MLP neurons of a small language model. Each row is named by its layer, matrix (up: input weights) and neuron, and shows model dimensions 0-255. Each number is 128 + 24 x the weight over its row's rms, rounded and kept within 0 to 255. Numbers have three digits each.
Before each neuron's rows, "fires on" lists the tokens most often at its 100 highest values on Wikipedia text that the model never trained on.

fires on: "\n", " |", " "
L3.up37:150101111132138113112109155116083127140123104102111118158167115122109119138122148131095149125145131103159134151166134110125123151141128119166154134146102133077139148112074185143151139142133170091145122115142166093097124146148092131125134165118131140100146114134099108104105138120106113136126157126071111115122110129167115135136123125107129094086097121133122160163155121122120129099135098154156111134109133133106126109129159130143104117120124118127117139150146143079132147130094134093110114123113102119119123113136152184148149176154133109157100130108160132127090133110080166077157181134107096101097113135132195156062180093150141123147115107158104110137103111107166086133094111156111108143093111104124148079150133139103138096139122112106154116091103152115211158129133115

fires on: " such", " term", "://", " Gra", " Website"
L2.up81:142095093153149102151114104106101075139080107074147117151149113133129105101170161137126141142121132114101125179136168134153149139127135170146161086152132109079125167137109099147106124133149145125138114133119117112119129108087116098167146144146125160129178132073142123112106135127169123073093135132142113138128141110139094101146109119122109088086103140082106115152146132118148136158133127132108133116148080144093148112087145174161129100113104147134137157118154071122117126169128100102132100104108153124129088095168090150149157164133136152101136149129112126108150127120156169105102134084136124127120091159114106143124127109162120102122144117161124110163144086106086074165129130124134119108146166111155121151154124170152124124141086144138118122087123127133155105158134170

fires on: " (", " |", "n", "1", "loan", "7"
L4.up690:144142098106131165132129157144140107132100127094121140133098136121106129105119102137113151137145115112173133125103149114119116156142140110139128103138124131102117130106140126171117166144153122076113142112082113114112149125090126114124125107120127108121125133130110107114066129118088158131125154115099160147119124139116136124166157109068154126123113126132101114170129137142133118140142154118134150116149083146127115061154150153136125167116145178088112145086176127104083083129137123131119135118127100086111103130117167170171109099173144132150123180125105081129130118145079151090155147108127097095114121112151167140081154124150112156113100178176118093096128130124122081117089106129157118134090107068119175149154124163115127125129105145084088148119093138121169159155133135

fires on: " |", " ", " —", "7"
L4.up856:123110125118118149131138143154124133121112113129087112141139112115120123144106128132114159119135135092174137121106145141118119160166134129168116099165108125126161115112111144163148112126120125093107115122113180096122139149141100124120118167086145124106121099123108070094065129116121128172126159137075136099137107136157120147155112133112146107141150123115127148152158131124108126088107120143154127171145110111103083109142152127093133175166141131110124126130158118092152155150120129130089140099133089085129115142124156174123141128147138069121066168080151143122102120090081111063141137118088090093094133114139174147062140119146132129124085127119117069087131110123169108154110143140131110135118129137118140119148128128115133121137138139097157113086092137101205141146146119

fires on: "5", "2", "4", "9", "1", " later"
L5.up327:127126128113112140149123118149131135092121103103122126145154161114123147106136147138144144082162148129127123148165114146140076146159111138071136172117127150095147127092080201123133157093155140126096122086151112106108136145117123138155096205124108136127097108142124109098091108128114127130163113116086119126130131103177122132168124082103092120110089140155126150115108105111146129117114157114163136100159135127085134131107126131192136109107109102147137118151150123151170120099128123085105137147093101139143115117120123130119123151099130089125108092127151174127094096089100147140137118098124113135116117127113182146121141114135153197125110074169136130144122135133161125113125109105141129101124127149121160136134164101135144089091134155185131200130120138104168134121118151

fires on: " North", "o", "e", "a", " Chinese", " South"
L4.up458:128155117140106124131134138107126127194091089115128173154167076145127131101126125145153137109110126127138117111151134128139139123119139195140169180152115112152124125091156132158133126115110172137162118119180118107141108153118116095127164106075120105115143155113127155138135142151106098181126128138128081154147108090114104094147136133125122100121126133150114135145148156154083115134149147103128084130135147100139116162102117149097120149140103112130114152154116126126129137111105103159132152115120153088147120118148138114121115168146125094145155086121065110125124119097104157128120122146105078122116143108117155150142142142093116146145122105118104125085141125154092046143089126153091140156082137121123102129153182129134129153099116092113153099101148132061125097154182113

fires on: ".", "le", "e", "-", " "
L8.up835:127156111110125128123127133107158150131119102151075132125151120115109107104079163115078146074120094109152125120113141119127132148113157187169118121136133126118137137098128121106120131086146149133140139102120115121114114119080158098119178117157106144094141095154085127165148113102105119103144112126111116124143108129103076130107160152106141093087117145164122169156149132170105135123134143128140125113181126089153117124086148133142117133139156137130156088136114095122121122096103117140124186150123112085158130126116157152134076117165131090141140146132174128140102147168115100129158113109133137148095107117121113151081144158141148171105132155129112109132079109126127069205137113155152166137174111144181124129146135092140157133176137129110147124091110122152096114137119143

fires on: ".", "-", "0", "7"
L3.up159:120155115135121134162133095088126092135113108142107093144141146154096149109126085134122133094117131071112126094116195115128141128122120135157121078138115140145121122126159089155134120080154148125104124112104140121151146065079080089128160119131153139139153104116110159100160133091097109097119088148131127107135109101138102107131130110159147094130147123118141105133128117103155144141163085101151093092132132098137126141120159116120127103128141143122111131117144069124078139139122123126137118106123138149133149096151179180115122135191121114129133154152147133119129125130131114101087142122143131089105141152100103145117136167166123134102127179190146113166121107102091129172154109180156186153148155150140118111150162133150148127146104115119151156125096093152155102151136097

fires on: "\n", "=", " ", " It", " He"
L6.up352:156107103139127112133110062148108130133086140062134071174135152164109086120142159131170140117134117124078138187129106117113153107140138122150101138142102132126103157165113170126137105158162122135124130109102111087125171139136107164112153182133140094098142129141154140114112114111133147156115104092134095138129127150172107114147148110094115122122146163119135131130152137120154132130178110168141116137127124136115102140086145117151112113102132113121126110145189120108138132131145114137129160082100131112146098110114124140145143188112107120174089139124111172092086092107144148126097145128141105098109145150162113151111108145122075128143127131134094115186154112141117130146132150160139122122147129105150062115130125131131112124153053121135099156110094141116163141114150154

fires on: " such", "://", " so", " Website", " how", " well"
L3.up544:133138099166149110129114112127083107122118117106156094118119117129107115119155154155141147117125168123083126168149137114131122134111121138158155139144122136104143145116081084142136130127146095108127130160146085111132113123124093124160156143116128157149147118070129114134110126134174123101127121151155103132124129088143139093133139094130099106096072099098164098184144099114153103162124108109153138165130090109114144137105152179153156130078101147156089134139104094117158117179105107095157114079094178166126126060175104143131132135119118109103087143167137117152129139172117162099103180117116125143116110164104100145120182124135088105118117103123104132153123106124123127145130138151128121136136130120171142123147116134160124065123082142148117166085121123121130127133124141

fires on: " —", " |", ";", ".", "–", "%"
L3.up179:134114102097148163118145149104116145133117115118129097164125084165127121118112110134094148119136148075142123097149136176088112117105166107146122127139116118135106122157099148165115166159145138110139138124132100096124156106124130128152141138109094109113105145130078110118112145145140113160134154122092155105125092157160095156113112137103152104134112115117134155129136132136133124109137155146170131154128126116117107096162166111153141136172116119129180140124160170108155126139113107076107128141097080098142136122128155195124107159139137087158052134107145088134090101153104118094158186120111096091128119135122147136052146121114071135113099167119124088138152120115146068119106123110137110116118102131114127094141138153136129139133124149063145125087099130111156138125107144

fires on: "0", "9", "1", "8", "5"
L8.up628:136141111136168151135072107127130130104122117149143167137143143121116120153129117128142143120123147124163131195134147070152165128108112149115083175144110160145145137162123145119166122080136166092129118093149128119111107158138154090112154117112107115077170120146125112112157107137164135129160102171145107168106132127148146137100136101092109137121137161173142161127159127136169117148145144102103130143156094119137121128102153117106126124058143139098135101088105123090157122120146149113125170135142124142135111128140118133126155116146135150125136135077092124136137084094106117109144125136152144112121082061138117147099099075151102101169130145145121143121087141102140061096107122117160147147081090119112092136130172123134136094130140125171131099152141096118159124099130133

fires on: ".", "2", "3", "e"
L9.up49:079146149118136152131164158090141153179150129106124130141168105128140128128126131128101157090132115130130133116109118095134116152137202157101118175159132117142138120103129086117171129100141143128110137139153140115129135100094131115102141165123077144115173121148094121145122101129149157142149085156116102140143113091119088111110138110109099125108115151158140191190141110186128133138111172082149118104170098077123128138105157146152133092105123102118105113154125072127170104147103093129066160130135103097127127121140114138163138136108129120165099105115149152127114127125134165113083146141124122133113135090106142122067127120125130159130125131134100143120123093174138113146098109115135106126173139147100127097116133077148160131102128135151156119097097127132146095155134157

fires on: "3", "8", "5", "0", "4", "6"
L9.up436:118147140138179130117106072094090165116119130135154131136121171117120120095123118129129156110142145159138138164103164094143155112138100118112148156133101122146141163147135194095134124083140145138147078136151140119121117189142096109131131146091159125102131139134139118107151079103168129166164135176127165127118121161148124114141148128106115098099140122183119081122148109146124127124155144111125109148123113115101137137108168067138149103121093137139119115135082144101139126106085122124104173116126131140117107152166089133125100133149072125099135154113109148172132140110109117116094145129109158134105078124148150162120096138137156123140146139145136139081114150144129091098127091109125127124145131123114090141129157088144136139165107120142053124133102125103136153071178147

fires on: "7", "4", "6", "5", "g"
L5.up956:069121144132128158136155100099104117100144106103118138159140128159150125076133104149162141135130154085127125152161087102151088140112142136118155130117119137121146139100106191147113153143137144127094117124098091096098134088136159133147126139103124110160105110116097128101094093147138133176152093140046148119125152146152134131158165085105077083115139149151132133111114110126141136075168137125139121121147113111118115132142148145169096137159096090090137112136166147134152137106116126090105118122132116129125118161138120148157121105115121137129106138084128179115100090168094135143151167140149122104129118149133174145119177129118127156122101123109118085086116113122151147150060110155160099118121148139108133134142151109086133119078112118096130133120122129113193131120136133

fires on: "o", "a", "i", "n", "an"
L9.up859:125123118121131104152126132110142145153136127102130139181191099158133147120161084158096131120101152124144111136175155166088095172105165143113164127149104103128133096122117132132165123125114136124149150113123103115127121137085133170110142159124118120096152157127074130130134110108134112192126131132119105132163111111130150127122105130102105103117139160165106085156180134165144149156163107095144090145158119112117123167123147148140115144132114123168116096148141114135115117060138118090079102102121153091119114121147142149128167155130113093192151121130076147099125144135124142107155130133082085108131127144115125148109140142123134091134125087102104080145115086120080098138097113150095149115086134098088147158145127148135131139136121129079135116139133136133145171148168155

fires on: " |", " ", ")", "\n"
L3.up777:135088074105143137130127150147131108150132127169154091133147098101112100117113128128116148099143151116162114137109154149098096157129128129140116094143104172100136140121109095132128174128108125109170136124122163099096115149109112116156117137110148123127128116151106107102078152086125132157134119096100150116116129111148104140164165123097154086109093144122115159134126152123095146118146153146137147143127128128151081110155145134161150137109123136109186148113135150095122127124117116095111134151107084115149118107121098167143127136164160144123079150117154064133125124132091107076149177120118118079128097173146190141087134113164106140117096155157115116131142119082139085121082121172126107103138090101124168103144120160094128085153133148097110189099115128107148142124143124

fires on: " ", " |", ";", "N"
L5.up489:141124090141149139127114146122146127098093130118119115135131126123122094154132151128151153095125170134141149147140125148110140121136134157101150123181133146102130162111095122134129108141142125070167120120158119097149126142113135118137156122122134104106163118170116110098085155106095145157133136147087102120149145117148115167165094165127111133121134152125124166175175154139146106117127135115113152131149109120128108108154127144097166093135137110126122131142134151080140161114112124114082156116124104141126090137104122103160130131179136110122086142106160108087112109133089096050143165139109104102120103131137156136057168129106114132135136144114060094108148119132113070142070156133126104126115120149108096128138123145108106125126142171112129116120117117113192136056169079

fires on: " ", "born", "\n", "aged"
L6.up514:152089135110130113112126098175127156167124136155100116121107124128133108145133112133161150122187149113106134093131168154164115123061130091142122103118109098185107143133127150122120147130153147101121135137115106110128137152131121111104128140106156139135133145140175101100103138148161114142089096121114121129135130167189132150121108095146100129176103159157147105142134122123144137116128111143119133105105123101120156150110152158167106160096144115121141162138136133099135115123106129129120162125104125145132106129111162149135173170115091121157109164102131112106125101069107156081122118134139097104133104145165135158102105117096095136169123154150098085187131083132145124135098140087099152163154115150119103098129113156083104065152105153106110172141104137112168139090089150

fires on: "-", " ", "1"
L6.up644:122117105077126108131108103121147118146111121159086082165145133112090133111095128129084143151182086135149123130132180128147101116123121157102120156132128140130146133080137081119145173074170155096121139136133102126131136122126145155091126134135108098097115141108118146121123079042093125122115071101148126134132116128124105109194187109125115111132140127158136139151140134150144142127120122087157119108163136113135100123115148128122076143107153154133161157142123091128107160166177135107087136127128075159134124129127160133133135125180079127129126139144114137136126139092104108134113134122106080142111092136117107156131133139143146147149120140143142137138109084154137128134119130112134099124139148179110154126162157119170131145155070103102112149131099117158086101136121171

fires on: "8", "7", "ed", "9", "4", "0"
L8.up737:156150121126181141144083127105115134152112105120171130126115138122157118109170130135153158119136170136174131167098154118142151096166105147108105206136083130129114151177133111162131110111114180088134086131190086127100108156145091083146142107103124137136144162113112111085127122127106113119137131155143126137129093151158143126143155135124118148070101123155138100099163127130120121106152126092145082126176073100107109134115141073096152140128124155098133110105097116108141141117129116100118156093078115153128129115140130126134115129113068145109103129142090122147173124095140143138104142134096111162147116102150116154099127125131148120134158145140127118105129154172122074070125097103123154116114135116133133124129158111142149157154117131153101131113090118126155165123126140

fires on: "e", "o", "\"", "se", " so"
L4.up923:118136110163184136123124133122075137136099153103120172171118113168141085170144141146187144131115136126118125117145188092120131118098160143152113126117117128169101144138185091125137107119166141132112118113107114107152144119090123088109177105109170118137172152098150097117093125139185138173112125135149103140132076120116121129141116100123119143099121141107141091173156086136149126144155130098136102158114112098117134165098129137110126118110077139116110146152127123110175106142115093119132172105112142112101094089156114138143123166131124076172132128142107118106125138105121164144103137156112111098115111126123113140138132166103114107135125155137120110093133140140113100091075139132107117157172169134110112133151119136181138133154092138095088115090105109088135130134141128